{
  "num_hidden_layers": 13,
  "head_dim": 64,
  "norm_place": "pre",
  "rope_fraction": 0.25,
  "optimizer": "muon"
}
MLP neurons of a small language model. Each row is named by its layer, matrix (down: output weights) and neuron, and shows model dimensions 176-367. Each number is 128 + 24 x the weight over its row's rms, rounded and kept within 0 to 255. Numbers have three digits each.
After each neuron's rows, "fires before" lists the tokens most often just after its 100 highest values on Wikipedia text that the model never trained on.

L2.down1035:131124132114104122104149208158123083104145128087122115161096131095131165130105152133144161123129158148144114136101180135136105067130147083143132123131114157116198093129151111115131108122089089121090157150166151083146135117116132150120146130125122101129107115149167143149125086108173145155152099173147122107121149149119115150139131131129107162138128143116144125102125113166106086144192121118107127158073130153136105134095108118125103134133095134142114135144099106114146133149166105091109155158134101107096126148136086092082145118140159133089122151101111146120134126127102159132
fires before: ")", "\n", ":", "e"

L6.down961:159147138146178101117163099128082126138140125091104121157110123084143122127115123136153144101122145141103058139182091103112148060128113096102090093141084150130104105097122093143149141111088165131095146125102152101105158126139122106128138129099156136110119140159128103095145174134137144138140121138148123158166118139112138151141079117135076104119122151170131138119137114117135106148164144151148135128116149140117093146154142105131192141138092081158147142146098142127115109120091132111088136156139158134114157129143149121105146078126161106112116142110132089096125132161127135146
fires before: "\n"

L5.down896:138091134111097129127134085122130140124122131149139121123127181148077118133101104135127150110101148071138115149145079127109174112153109117168120174132121129106143117107098122102202083139170130185143142139136139149169097142134136144161083109155127119154123162161126124133145107132139149131117126098149138102152148176122128143157142129115102155134141129124131128169126143080164193082107116099101115146140129117112136133167153156125123088149151103158128107133139102113159106127118134119123122134094130096125112105144101171126134122168070143133145095164124123095156112116118128081
fires before: "\n", " The", " He", " In", " She", " After"

L5.down147:146140063142121176084125122135099159088134149148131139143120135122094177109120137089109133100094150146113166145103149121134171082116135125139141127089127160128120155097165121115082104159140114128085103143147121133093127144142159088144112126133099136173137104130139127122120151154125163095131186132135131116148059122107088135134118117123136116092130136141140184122160154098169146139127092168129176186131130097109143098126134104124147155161147130136128142148117134120153103137120134124123135129063152123104093132143096130159158123157142141096139125155100120133095169111150148125
fires before: " that", " the", "ed", " he", "y", "ing"

L5.down448:094128100127108109095133132130143154080128087138177117120100119138117164115141109131177121115145087091135120146129125093159143135116115128115105139116133127117138145133121145126134103144122104128124112152145140153140105149132161119133096131113107152165144090104159090128107134115114112114131164122129151119141128141159105140112110092122102118150184134099133113102159128096095139119108123133114128097112110122178140118154166159134135148103134104131118105143149125136106114156112139182101087140133161155126151127134144146131134106150166132158132151127150134137099117123124099123
fires before: " |", ":", " of", "ile", "en"

L5.down1534:095108137173172107146104050096162145114114092117129116103145155096131113120115148127098128098117130117190135095118118161168137134158144107144111124139189138082137122131109128102088148108152121181116085150163161090131137078165106142093115138124119101169135117130140122137142185141145123133103143117146178136130118093142108164146203118110161124157081108138120146096136142105077154107111140158110163139135100147109152127101100099118131134091129173113134120103111139119090157108083121136144153113068117087138141131115158185158074129118150168154124137167155174151116126145116114124
fires before: "==", "=", "The", "===", "M", "In"

L2.down1229:153115131127117130139114100173108138122040117189125108143156188104105112099093148103126122156121157119142111117140106124136181120159115181144087142106150093152119112143134115109144134129146133077107130144159124128168087137130118099155096115114110116140098156156161097152154104140136118123134118124139137137151153164068140172122189111157095118151161140103133117086132159095148116107136083147135156153106148101130143110115106106114139124134172099105182156119162105110107124126145122134116147114113139150135128136170172140105093145110126126135107103148111176116135093144112118122
fires before: " /", "N", "W", "E", "ust"

L2.down1324:154153128124145156100112162094109144133095145106135118120139085096094101168127146124184199094129127136131116129133129117140153093149108133135167130120142130156120142132167127092137139126147134120154137112132126135164126101110072146127154103120114156181127135123191132142127135132114098135111168086127151130133140113158151125112123128141157115162128132114111135150112125134127180142174090150110120133108196129111131167110146127101203126123149117147158104108120123136111103082139080133150151099114121188086122080117118186106130131135092108142124127153120142135125067119137099119
fires before: ",", ".", " in"

L2.down726:129133102130073144164106183132129103135141112137135119132150159070137111124098086137132161128116132132155117168174115112103134144122130100079116168142129104113105132138132142179123114084115113166091111184129126135111138184132128095095141093119149124125128113131096098167139141097117152131147116154109109124111127106134105148112118111101146139135099119095127137131166120117177167148099116116116112147146118106109135138140118095144165124155107156131139130114115109121123130131114101116155083124120113106143140115120139123146157144100106132130161098138084125121150157118104145129
fires before: ".", "et", "al", "g", "on", "ham"

L2.down216:132128125107119116141128147093159132101120148123173094124112129113090142082160120125119161103141115093123131097141136156117081144107134108147140145135137122096097141099128132155107090088156127097134128158142116123121136092127113130139140123134164179106100081152070148087134135130156108149127129134101122110107143175114152106122093134140180141150135121175155131101106100151134138101148148118077114168168092129116127119130094139140130131138136139153133112155117117162119136150145136123150089142164143105145107134073104115159100108128146156137117140097166144157173073121150127097
fires before: "″", "′", ";"

L6.down144:171145109188112142150139114144107134109171071121120134051122142130148147151164075172116141114135142160158152134149089127130165086142134140136136136100148126131120138145142136140136138109159129134154153139108153080170143132118136108106110114137119106132056150125158120128135100120134128133138124135134118157162123177136165117157161120150142131146120132126086138133142146128070113129113147120132160122124105114150106119159144133129109143141150110090155137096120088124133108156129132147124164146127158095143092147106118099113068145135084072144159108181160131143094131132137136135
fires before: "==", ":", "The", "=", "00", "==="

L10.down1184:161127111123133112129108189110126143140128087174129129155112103130107081135122145143121107072094106118170125164107111119139160131151129116125097118161143193128129151188116168113142142110110097135167157143169117110142082142133160121123156138114121072137127126086101156143099149105100142183139153133203165171121102166128108129142148128127139122127121115117140137129095131118148129152107094122136153118127148110147133110127127148133134148101120117178145097117145182111111123148108099121157119119101149115112112131163166144130074087126130141109123137179115125128115136129126153163
fires before: " by", " to", " in", " with", " as", " for"

L5.down1521:149115154163088088145175164142148117131151127168147144116127118119127092179111158148114142109064096110152098092106113121116123137078145139121126131087148144141115162126145113102122111117136096147149118103119085148113093145137160076141145095142145136108107155135148132110152108132108132140092125128128137125110157138129172120120104102127151106153134109138139155099133113139157143124099092126100116099083134170146118157118107141137103140122173133127151134129131141131132114159145109121145125112147124138112117117159127169084093117133129132152141111091121137110122112110181162119
fires before: "\n", "-", " He", " The"

L10.down875:114128092108118125118116137149119138112074127149099134125133104102100155095104134142119168081150097103138107133105163123141114160136118135109110143132140128146106102122101125118172121136164104119115126122145098130105139095150111121133106146130122193136156136142133164123138157118146105148146107134177124153149122143164103105173127159111100129159183167127088119128104099103064139114127123183134137102103143133142130108114164093128151140138142119121123115143126142143112155136174169137172101103136148127074113150140103094051160147132180120148126157153103110127128148128102140133
fires before: ".", ",", " in", " on", " from", " and"

L6.down859:102084106114164134153162134148136161101105102160177137164114126113124075125095129128111104138128124129114124126117152097132101110132116125184115129122122046088119118104123137130158101157126172164158093165136130119142138125179134122138170145071137148121132140123133107134093153120083113156104140135120148142162162135109072172105136132143140138139079145164124125138125133145162129130141157139151112095132122153162118124150128135121131126074139148163147135088107177076131135146176107122088139086117132143133143119143104150101143104124132132109097158094111109140072090105146154129
fires before: ",", " |"

L6.down1099:117103134144154139112126150095122111150150114140099123129150126117122124154090174168169133114125106130190133116096049123156131124148151071122122108071142122088137112101133137109144107124118135155131085125086144143153110128140145098099155160104127107120164125137122144135129138127135131146135125137126150121152150136095128095144140114100099147150181172101128130113084151077136152112129151142129095124110122114107121150065131147113145181121133119138162153171139121138142078127103106149128105141132133109112090135120120135126124165154120136123132110164140123136149109140115124129
fires before: "\n", " The", " He", " After", " She", " In"

L6.down185:117167118074182160101099112133172105109105108134137160083144083151138133161120090118124119140083124109141105081103127157130119134190134135113125126122129124107097152137110143110154143153161134139147139090164122137109189118124094119071143121095125085140130134175101131100139102134134168138126142128157137152124132145161140115073143128077150161136153124145132104126124142080181160119142155154152127152147126126108159124129144202119125173119125142156097115122099128066123130140090103133107119128114136138096112117154147094104116147136113147152128115116114149147130135130117112135
fires before: " |", ".", "ion", "\n", " ==="

L10.down1197:118120125126111124108158135123141184123155137139133159137161134138107131142136174144166097141148141145131139096133116126105105136137129103143142093124124127117131130111132106119064147085148121155140093148121125122162122149128165109124069115159154128156114135156124146113130090134147111136118104155083161112131119105116129096127157139120105158121144130078189135121093137114184141122140165142123123165121094098140140132185110095147153161192121115095132142094088117136111119116073156096111135107122131137157115108126138145128137099142165110095112161135114148101140142120156114112
fires before: ",", " the", " he", " it", " M"

L2.down1455:134092079134123114116118099143121131118116143147151150124114140165110115097105122113180130112147105140152137154127111111109136128167149146122093137112133130139114154121134142118122156068131119162127125105147119128134125148121135066190096162159147107075140132144115165110085118097153135119146162134113150153141148130137116141141126146097142180113153141081098142183130116144131178125138070126109159120150132188152161097131145143111109143101170090121113144116129088134134131104123115067119152133164133110117067127158133149135129087130125113095128145125152119139127090151125150096
fires before: "s", ",", ")", "–", ":", "."

L5.down502:122113079142107133142119159134098127131170117122139143095119137108160114152144100147124124108106112172099099155133125103118154118101099151095099140144131105139121109116127141079123139114135138135109135132157162133101118093118124138137164151119110156156125137143138105153100117154106162148132101109096133171130131122086115134159133119111151132151123129130141138128132137138170091160145159097093152140098142133097087114106135130120097131141095139115121156185134126130147062118128119082131107098132168122113122108156167128091167120147128113164164143139150082117142162146189137088
fires before: "\n", ")"

L10.down249:170117150163125114126158118138114078114132197160100122132110114123112123102133129105121138107104161152121131153129181078118112141130151160159137117087203116158110099164100129121142122145196172140100112122133134133111143096144115130158115128130149159101116154163126148118122125136119130138149144165130133118150094121163171104146175129064109130134105190149109115183106147108178138116123118172123149125121115119146109127159100135145141114148152119142139093122116152159103076117152105123124113128130104119116127113159138159148088098149128085130122121126105113115158121144136166081
fires before: " (", ")", " and", "q", " of", "."

L10.down569:145087100134143103127134122140119110156141121158154142141109112127119096119140176137135111117132163138189131118103136114171162145179118145133113128113137159113156140134111101129144128120169137118119157161157138141109115169119151142145096100153122144125167109146145145115124116142111151150113128085139107138134146193125085125138130098125135147136161119102151132097105162142120176142125206142102108143122133125149127092161190167156086124133122119151135107126124107099128092141103126123121119155131138158102133137119150147100148113155138130128158101114150119114137116154126132128
fires before: " the", ",", " to", " by", " K", " it"

L5.down897:138124145130137130106087099131117113160147154136112144078148121151124151145119139137139118119100085145121116164156105159150134155135123135107119173134138068107141110096140136144096142110130131126189110113108168135119130100129114133105107130122144066126149155138152126129122148136148120099113118100097163142109128144156135089150131128133078127189137136101076158114161166141167117171116119137155163160108101167122197107120150112151123105160128113088081104139099112151151127105171098174142173124115134096131155122146142090121146131081155113127163143132126144108167144145129092127
fires before: "==", "The", "=", "===", "In", "A"

L10.down57:152140103088126139120127110159165135119143120116107170088130130130119171117130151094118074182174125129115139182141089097125106110139153121147148115121135129142139148075081123179096108114146143092126148094086162147124122140091143134128092101080137113156133128147099113108138162128134128115108127115175153122121140149110124120136116114149082124116135132130124166142110111134129130144136111150131131092144156171074139126140141162146127137098147148152156100106119127127158109118125127082132130153113095105112135128130187110148165101161121167185145111152162101140124151112094121139
fires before: "ment", "er", "or", "ing", "ct"

L2.down1252:152139117154145116122118107137127115119100114168167129138111139082132154136098117142097126155090123130138079105112111113116133123173088076092144128120164149125152090161118134132123131107122137162097126115177147105120126131145145099119111139148138138136067114144126126150105122129071136149132082166126182120154146168124150159140165108120093156172105131092165144163130139123127135110150070127160152150110185106084145130152111150147166127094144109136128104140167122100121097109147121113118124140132097152137161128144104137138103119127126113101124136175083120101121131155148139155
fires before: "-", "W", "\n", "N"

L10.down285:125135143119078152099169133155174088143122101146140154156144093112136169130116115125109124161094140094150121174107088171185152121165109088126131127136146153137130131078108145134154166085147165102111170125092140133132117109114114121118154083146139114130146138128103084081118114150122138147110100126141152119110129117144130166132120155094131126117166121160136108124105127174152107130120110129075112143151126105136122157136118093156104146133120136121123111160127110119131129140128111155164123154098139148114095093161089098151146104115129109154103157089126129127118125118134120131
fires before: "9", "7", "0", "8", "6"

L5.down1520:085153106113113154127133125135142142112121138113127065071115149162153134130110143097140169145129100131194123149156131147059114098134119133088147149106164126089156123120123111123158107104104095134108133123101146116155091132147124112117124153100087132145133137086110108137180120103152108165164130131118151128167136143155127136118121141130127142136128092114140139115159128146140135106104123134146129127144123116141148160096153135113113118104134120111120143098108117077127139138120152143104117146124139129131155141111128128143165152137112121149135159162107124129107163138088105104
fires before: "==", "=", "===", "Ch", "T"

L5.down1235:109095169159155121154138146124096128077143115151104142138180113120132097124113101159147112129134100146087117130070153117126114159193112131140126139134138129105070150123136133129154114080130146159159152111073166176150164119155149132177110114106126107120080137150153122134118160128115132128086112098135153129112145108122081164138149093115101134096123152129125150146130133109157136136122106110113107126082090134135116144123081122118123149143096099142128140143128116111113102111130161135134155177086085178112135127123128118074120125119147116163112168157139119093176126072095141122
fires before: "\n", "-", "|"

L10.down926:099124113141131127109179162147122113108129113102131115168100131136122161129096136097142155114094139142111172119130147127111144079146122117131131128129127106123092130130125102114139085143127112118133145109108113137141148093138121086136123136167105144131115133153161118148169080133082155156171109122146176140134112128106165135138156153130120106125139139097109124169122139097105149138108083138205118083159148127149095117152116131166107124095105141101109161130138120125163132141165128102119123111130115109179107147179110108105144077143159103125181077159115152136153126155120124110
fires before: ".", ",", " and", " to", " in", "\""

L2.down66:131112116168130149135147137170186143099137116149114135118164125131138099108109152130149097115143135139146150146104177155127160114101093138097151092139141102146116170086116133070144149086127146156096101124110084156149093148091146121110143120131118146083145111144145123085104126130133120163107152152167117162096112116105121147127101119148155114129162150150122145126131133123119113140136120102135121089156155117133139146117126137113122179094100086095096113097158117148094067122078126128154136130098137153143130126158121125080147119116154138151124106083116079155162116136130124111
fires before: ",", ".", "–", "\n", ":", " |"

L2.down1450:132166082091086162195121162120140100158123135124141118085111112141125131099154185102148094156088132155142113135136156101160140114159123129108128120110136083175137138135118133091062150148150157101126152155100126089106087173144169153130083084094154115137110113150116155064121124127160136147131115169149108119124127136158097078124125134112122111152121128169139132179148092130109129094114118143120117117127126130149099138119129141154154128128117134122101117145151137146148163114106131170140135131055133161082137144106099073128124144134133183128109136083096158148097112124116150154
fires before: ",", ".", "\n", "–", " |", " –"

L10.down590:094183122138161168085114110137150116117148135121108148103158095096136108101096120114155178087140105133163116152094106112119138133133154103108151131130076095174136142098130113113115149135108138125143089124159172140128155139136198098162142076144135135131109073092133108082157144112143130153129117087159155147149072155157114123142131124164107081111113114101077127158166133142119129120098111069106129126137120115098155132161138114161137104116137149119066130148151157115136154126129147137144109163156140145142097133107100115169122120121169125112111112138122161114104141133144161112
fires before: "4", "9", "1", "2", "0", "8"

L10.down475:091123106117168114113124131116126133087134149135121111122127122133092127095114131100130165082089117109130154130128139143097129095113161107109158130088128128120133102141112114135142160136133072170141145156126094168126138090160124088143116108152108113123166113129096145117113166156114101165131134120098137133101135103114120129108126134140141147152143119105074107129107100115133142114129099121126117110173136150136133125133148113139112165150081139176150171129186088111145113131172176189141153136106118119117153144119163110116158066135154128160176164142172106137131114116137100084
fires before: ".", " century", "s", " Indian", " 1"

L10.down626:137158128145107129117090142131099125116117118161136149124142107127130153146101123133137161098124149123140144139156141117117143108171111110147126131147157121091117080124134097160115111123146126133109129139111136147163115096141138112175151127150065153069142155131155097103110119115147082125131119117093132159123137116121136120106129137149120099068156146163126121116141187111128087104121085128106072140104125119138084161141087154105147152163145091120130147142147135142136112124086108106146127144107134133109122106135179145145137117097106157139125104133163136118114145133161105148
fires before: "|", "-", "\n", "|---|---|---|", "|---|---|---|---|"

L6.down1182:111094128131161114128124155127101140131078156161125138155130156108089159121137140090136074139106101119126129070066118124129131175104101127130119148089146153130114165118149133069099113110149113150167151130158135135161139105120135108145149164158125151118100110119110125161122110121132128120113145120145145118129173109133147166133133097122064107156154121120095127132090101085135119109158154077119095140153108101128196146120123137105139145098151152134166139106114108086138116123121108149128107141141118136110126129165126128146127095092200167108130161114154096096142141130163146169
fires before: "\n"

L5.down901:126149116171139100113098141147111117122153071124142172152111098164124116129126115160124100127163142116131105134126123125138158120163098103109132116125116108145121088135150105183136116104133156142170156107115152163128107068156157160129121147152123144125067111158149111140163126111118143125163126150118155121109093128102097162128105119120116158143117130105173102190132095164179139163140146143120125068116130140132162128153141159170191146131095130157118145129129129151152091091107157143104143177125092138092092143139140100105117095093095168132149130184074124148135123109125145168
fires before: "\n"

L10.down253:114160134150120158158147153087111107093110130147142141141112103103163109129139143155105143111136100134138124139096114102117116096137123166109132120136140129127121148078100166124131090095159135163126134133156139151154153165182182172135131115103122107141132163117120138112161100132164137119129078105147139131144126128144130127119113157151111106115153129136161148119113152134106161148105117112132139123148127102137102087153174101163125154130137119121161106119122140112132157135127117146145099156108101122127168124095135092107077122163144141143156126150156074156124112135127131137
fires before: "–", " |", "olog", "\n", "-"

L6.down375:127164116149116124123135102132127137102084087107133148138131117079088129150133108152120104118159129118117096161130153133149137143153125151133153095110136127176065159136105131120157158143166102151154150134138120177117127080117141153145140186122115115108159186109108156093064126156131108108141092120116147074137146152110121135141146140105148131146155123055087111143126166093133137118155130128134113103139087152092150154131169116146136136171133125152136124146189134102096118122109075120145145121130153104144100137140114122124137105126130121119129119155138142106109134151114114105
fires before: "\n", "n", ",", " ("

L5.down930:123168168135162139108126112091112119142110105133161127165165154150156133123135123157077148111123142174123105101059129149153136129143124131122125147112100183148096159139141176153145157088108087153117193101169092112114121139100154167173143166120124107122146115125133138154122150139144154100112127132123127156122155093124099123116136109122124123134120146144135091123113147135109134110119159139125125128165120110125117112101133145142130114139093117147132118081142119112179146137105125115127104122144105126149153104145128103121138138138093115120111126100139105093115141146117119137
fires before: " |", ":"

L5.down1124:122180139138135170142139094139149146116136166118131122148111171126126118177090162122138134128150101155150154147113095160138122123166116130124149109097124116117114115117114120155109092103128112115110125121099124122137113180097124139110124119092122130140107102096121132105122179121163121144109122099114106144135101170163129121066120132145133146114159185143102119111152131111129117148169141148135145134126138122158150165076161087114129122155106110108161138136163123140139107091144119109146119185094152125124104172148123133133088195125145143169168142084165151092124118095154144179
fires before: ":", "."

L2.down1468:100114122137120100151145135126102125112119115139157085104128112161136135161106116130156114107126109103111176150133065145133126139155129136114109166134145121134139091148155098121116111166117109107168122122124116135198100129107113127148140133080119134144159099125163113129166120097126160119132133153138110150064141154147153147118136195138160173131105065133132138082111149121151137102097101122141120144153113063162138141170123121123164124123129135147129117140129094093123132083149122135107127106105174085127143147178121117125128144135112128169119078134155147120151109097117131130
fires before: " of", "en", "f", ";", " medal"

L6.down206:087118099130156121117131153119111196114165157137120114166087110113136134125073127126099109104154123161147129145095155146124108147114092149132144156171117110138119075100147131154140144135139112159132140121081124119141139132149130115159147130119070116100146128124160093122130144100084145140087153181161170136131116097123106106141118110125113104123119135130120116116136097117146136117162147170146149130150100115128119164156125180141096109134101123107129159102156171120132099105090160177124120167116136126100181140157110104113153171094093128089120103172083149171154122048093109133
fires before: "\n"

L6.down687:123109105148158181139128103135111129082131155101163136088088148181115130121180106149154131153146118120093090141165100096157122083168136140116101131160131122156089101100143113113136105134157110103082152110118113124124103144117110103139130120194126131182132107132143117089136094112146143130126139115125099112179152161117110132158109101135154166144123128102164128126087129173138166100143131117138140142104102123133096136117112147118100166126156144140106093142066136184103124107163135120109176155131157130117148125135148125115181073137104075131146151125108200121104121117155125113
fires before: ",", " the", " he"

L10.down354:126100099144137121158125154166144140129102145126137102140094110093104115126114119167115144140115125124170128110104124102076144154121091091102106091119151147126087175154108108126151152095172092190128142099112089098155138125119143148126148126130119134094114169109122097099111140121104134136150115098141138120119094126122188114140122121125130141120108158133144174117113110100113161114130130154128126106126151127117156200114127129109155144121111114132105130151108143121140109130133144087135090138157133112143111111145201103125114103114094120160149069144133131114181122137098161117
fires before: ".", ",", " in", "/", " to"

L6.down353:162127148179110144112154162146136132130182173121122105130090140136103171143079157117135162117126139110123129118108128103104132109141150160145130122131169116133104115118129107157097113151092174146142154097139106096149110144147089172180083104113174183125123152108141089132116067156130115105095095133150136126107120094160129153102169090153135150127153113105154130111111108134180169130098115159102144140131146102120132111129150160096141127161101118125110126124119118133162091090121136112154110074164178118145091124111131130142109093135082057101140106138147145131153135129142156142
fires before: "\n", " (", ")", "00", " a"

L6.down815:091145078137160157147162094123120136146104104183134102145143147131146136117126120117089147163070115111120103143146119133148155118143107156132131108121140158125136135149162088107118125155127134098091152092172111135160110112158132148159134100103090143184109125144146118116140150139137083121099146118098116096145140134111186131086130117122166145131164144154130143120153157098159135182147149098139129156083138116141121130179126124155173120149162110142120120116145166142145109137122117135128136099163137120132113156138165117163118146143096170181084137127065132139118171139095113073
fires before: "\n", " The", " He", " After", " In", " It"

L2.down1233:151141138099115175073131107128141142174142124144122140115101141141148166098131088116106099102146156154077117140121160163132152145161123140128145107120117121123152145153091115109110079128140183110140116153116148115078121168124171143137114110127121099143137140126121099102104139129138142123091107107143159137161136082134126173142133140123126123134136092119182128137146108138187161127136171177173127078134124107129163097147140080082101135142147104123168106117126150097102148104073112082076174142111139156128134146157127136098120102120163115147145088162124116150129127130140134156
fires before: ",", ".", " |", "–", "band", "ind"

L5.down840:127141109131094151080118116102110136130158122065154128146145109139112090100104137118170128127135145112111130162165133096153129140123113121131134175117137086133124129111080099129177101106116097105139115154152154131127113100161124108163139123101163122114136105091118070114122179171101170137105102113143126136166126154121124136140120121125144121152152158109163147104139144124163151120124040108075182137099143128117128117137173147133086096130134144143139097089156136147083127080140119093115084098169142133154131139109125115121105146098128108090141141168137101153121118103112139098
fires before: ":", "2", ")", " (", "}", "^{"

L5.down540:108139148144117132169120176113112121169133176144100124109157132145103131107135111123098130114099145139102097128086118100177095109116136124170156129119144125151159106155121116104139105102156098128108175159081157105145120172123211113141121132130108118116108132137167139133156120125160101109125162156132137111087111146139146112144068112099142150143133149126081148126148117144146118091190126122134122125113132123130158127150109146105098129139127091131159096132121107109143123070123094106136127149110076158127157160126108157162100125135094137159139127073101106110151147144154072088
fires before: "o", "′", "ording", "″", " R", "v"

L5.down1105:157162124154116167114123106128108125137047094191149139163156207141128124165088152087158125135142132157125125148114151160090140135130148135120111146109149113128146115123105117143127118126129102151133169131102134145157143129113133096128096134079074149155135133159098109113121101124150126157124112152122137137144129126136122125141092078100104099120099142130159109135119170122104082136159109168132110116176181141149120112095144134061096204084085141132127142126150112154126136129109133113103164136118139163106110105108114128114100115122096129127126125155122127130094120102132150151
fires before: " |", "=", "==", ":", "P"

L2.down962:151131117131120138146090136138154135134123133085158176145123120110109156108126136118119162151113132168105134106107143126128113127127130144126127051167160109098142161119120108129138115106120143103180146100136070153180137109132138155125097162169137144112113120155127135107133171135125104140086106123089103118122177105098083143116100146123135144154142126138112104120104090146124060123125174154136140189115151118096136165155138102107121134123118131121153151177125116140099154094137144146122106164090112139106116143101111121141144169125086134132135116096123123061137141137147133155
fires before: "″", "+", ":", "-", "′"

L5.down1437:113166141128115123126175143158139158114052165128146146138145130149148158135097109132103200126134148127168160142145126126103130117081077128128113107131147148084129132107115126149141099128164097145164091134138100084106123115174130169106101137151108141147144101137131125152110140112119066092120155147138169161136094134139174112142090127148149101129127144127128137087135138125127116115096159130134146126148132149126131172116149132104153171089067125116115132111104113130121135144109093141147114102109140086171121110111127128132097175117125132114089089139125147101145114111113133145
fires before: "=", "==", "===", "w"

L6.down252:147153158152106110142097139140103128097105144136130129131117125116137136139115117123113136126182151127132120137117164118116095115102122164134136114116126107111059160162117104048107201107144150133133146118098104113124140141144111132138104137141115078110161180154120094105144088147159094126140114122165161108101122155134131124142143123117110163151113139181113147114130136119167091119149092157137114095129107151142133128116168154145144135115116113088076160103104133101107113143083109130139169124114148152139118152147105086132146147116129080101153112111101144156169121171092126127
fires before: "\n", " ", " —", ","

L6.down1272:099124121137120136129130116157148170159116149133170153123160157145120138129089186151142123121158102168104094136116097099155103133092091111114139143150152115097118107114097130117149135135094148114151121132110138138087142162148179096132112158149112124116147154129134099127132125136149095141127123111107158090100102160136154123109113116139086178143151117116138144105130157143118088127128121144116155115115135099138161109138132122104130160118168100123118072141125116109137140180120142152128130056138110091147076141105099155128160136130160110157161137086106120116146111139098111140
fires before: "==", "The", "===", "=", "In"

L5.down1077:127146142101153150133146129134107155112107141080123125114141146106132158177164147182157119105101116111099176147124144121142139136137160188132090147118126168125108102138070175146140101092132165117117150138145125112134128120162119127083099100134133164114130140117130116183143131152115152116127158112187098129076133110127217140155153152120138110111149116112126104144146093124109128097134129182114139138114153124141128095136130117128115147112096186121117090151124094130141111114130137093136119146100086101125120152148163148071108110140130118163175069104105141146143083115109132112
fires before: "\n", " (", ":"

L6.down1319:102119100128127163121141169147121124108168144142123161132117125108093137136143134148188156177112095110082111109101075147168156162120144129115138132095122160114121167117135103141101074137089177116084129147132147166140142137138122115104142110114096113128120087158126119117119152085130154110131132141090095130135097137129112166144162115144137097142146110194116118088172122199154155160113119155136176131098110157166111121153116096138127100116151126091127120177135150129129163146142112093083137105123126106131142128108161120149155140114157116104141097080134181160107102093115130160
fires before: "\n", " The", " He", " She", " It"

L10.down175:178134139104138101142151122100067110154095126159109111102127125099113127112126127141171119095150141202156121095124162105085137098083109141161126162084100122107132125146120103131120112090102134140143126122136140138161088158115130167113138091117148146126100126109159153161143146113119131127110130126116131142145112073126125128139116114128126141132147068122111142137155127081108129137131186133113136161134126139134111118122167171192120150173114152152103153136155132115124125129110140149161102128092140131126121185165115143096122103130137138087113129112146127157148140136125155118
fires before: "\n"

L6.down341:073126108101156126155134092129098136114130115164136103127124129140153127121108092117182132126094185138134132189132153151084089118133109121128143101126195177110125080138102089117166150143129150160097140126127112135147144133116147119129131109157124120137122168125113079077146132129153108144139147144140118139143150145117153110148182099117108136148137139134155137134135136128132121137147165134119124166133122105102115133117132106126103128131129114142157129099124116110121080121149139093088167126126123108101144159119154163070117130126155132152179108150143163065124117121139075108
fires before: "|", "als", "===", "-", "The"

L5.down1493:111195133130143133125108130106095137135070135108134099131138192123112138101129118120147166160125134149109149176129123107154084109127094149108123113162112119130144159165125162131137104134123110106095137118129118108110091123113091120141129100168126135142136113133122136152137153138108195143107124147143137127119141132096115154081188126096123121153117122141160167124125140134152151134143119124135167115128157101075147169122131137180121134107125187147147143079148112136109120085156117138154135141124112126119141109123121141126073129067102151147095144137130082136136141139135146097
fires before: "==", "The", "===", "A", "M"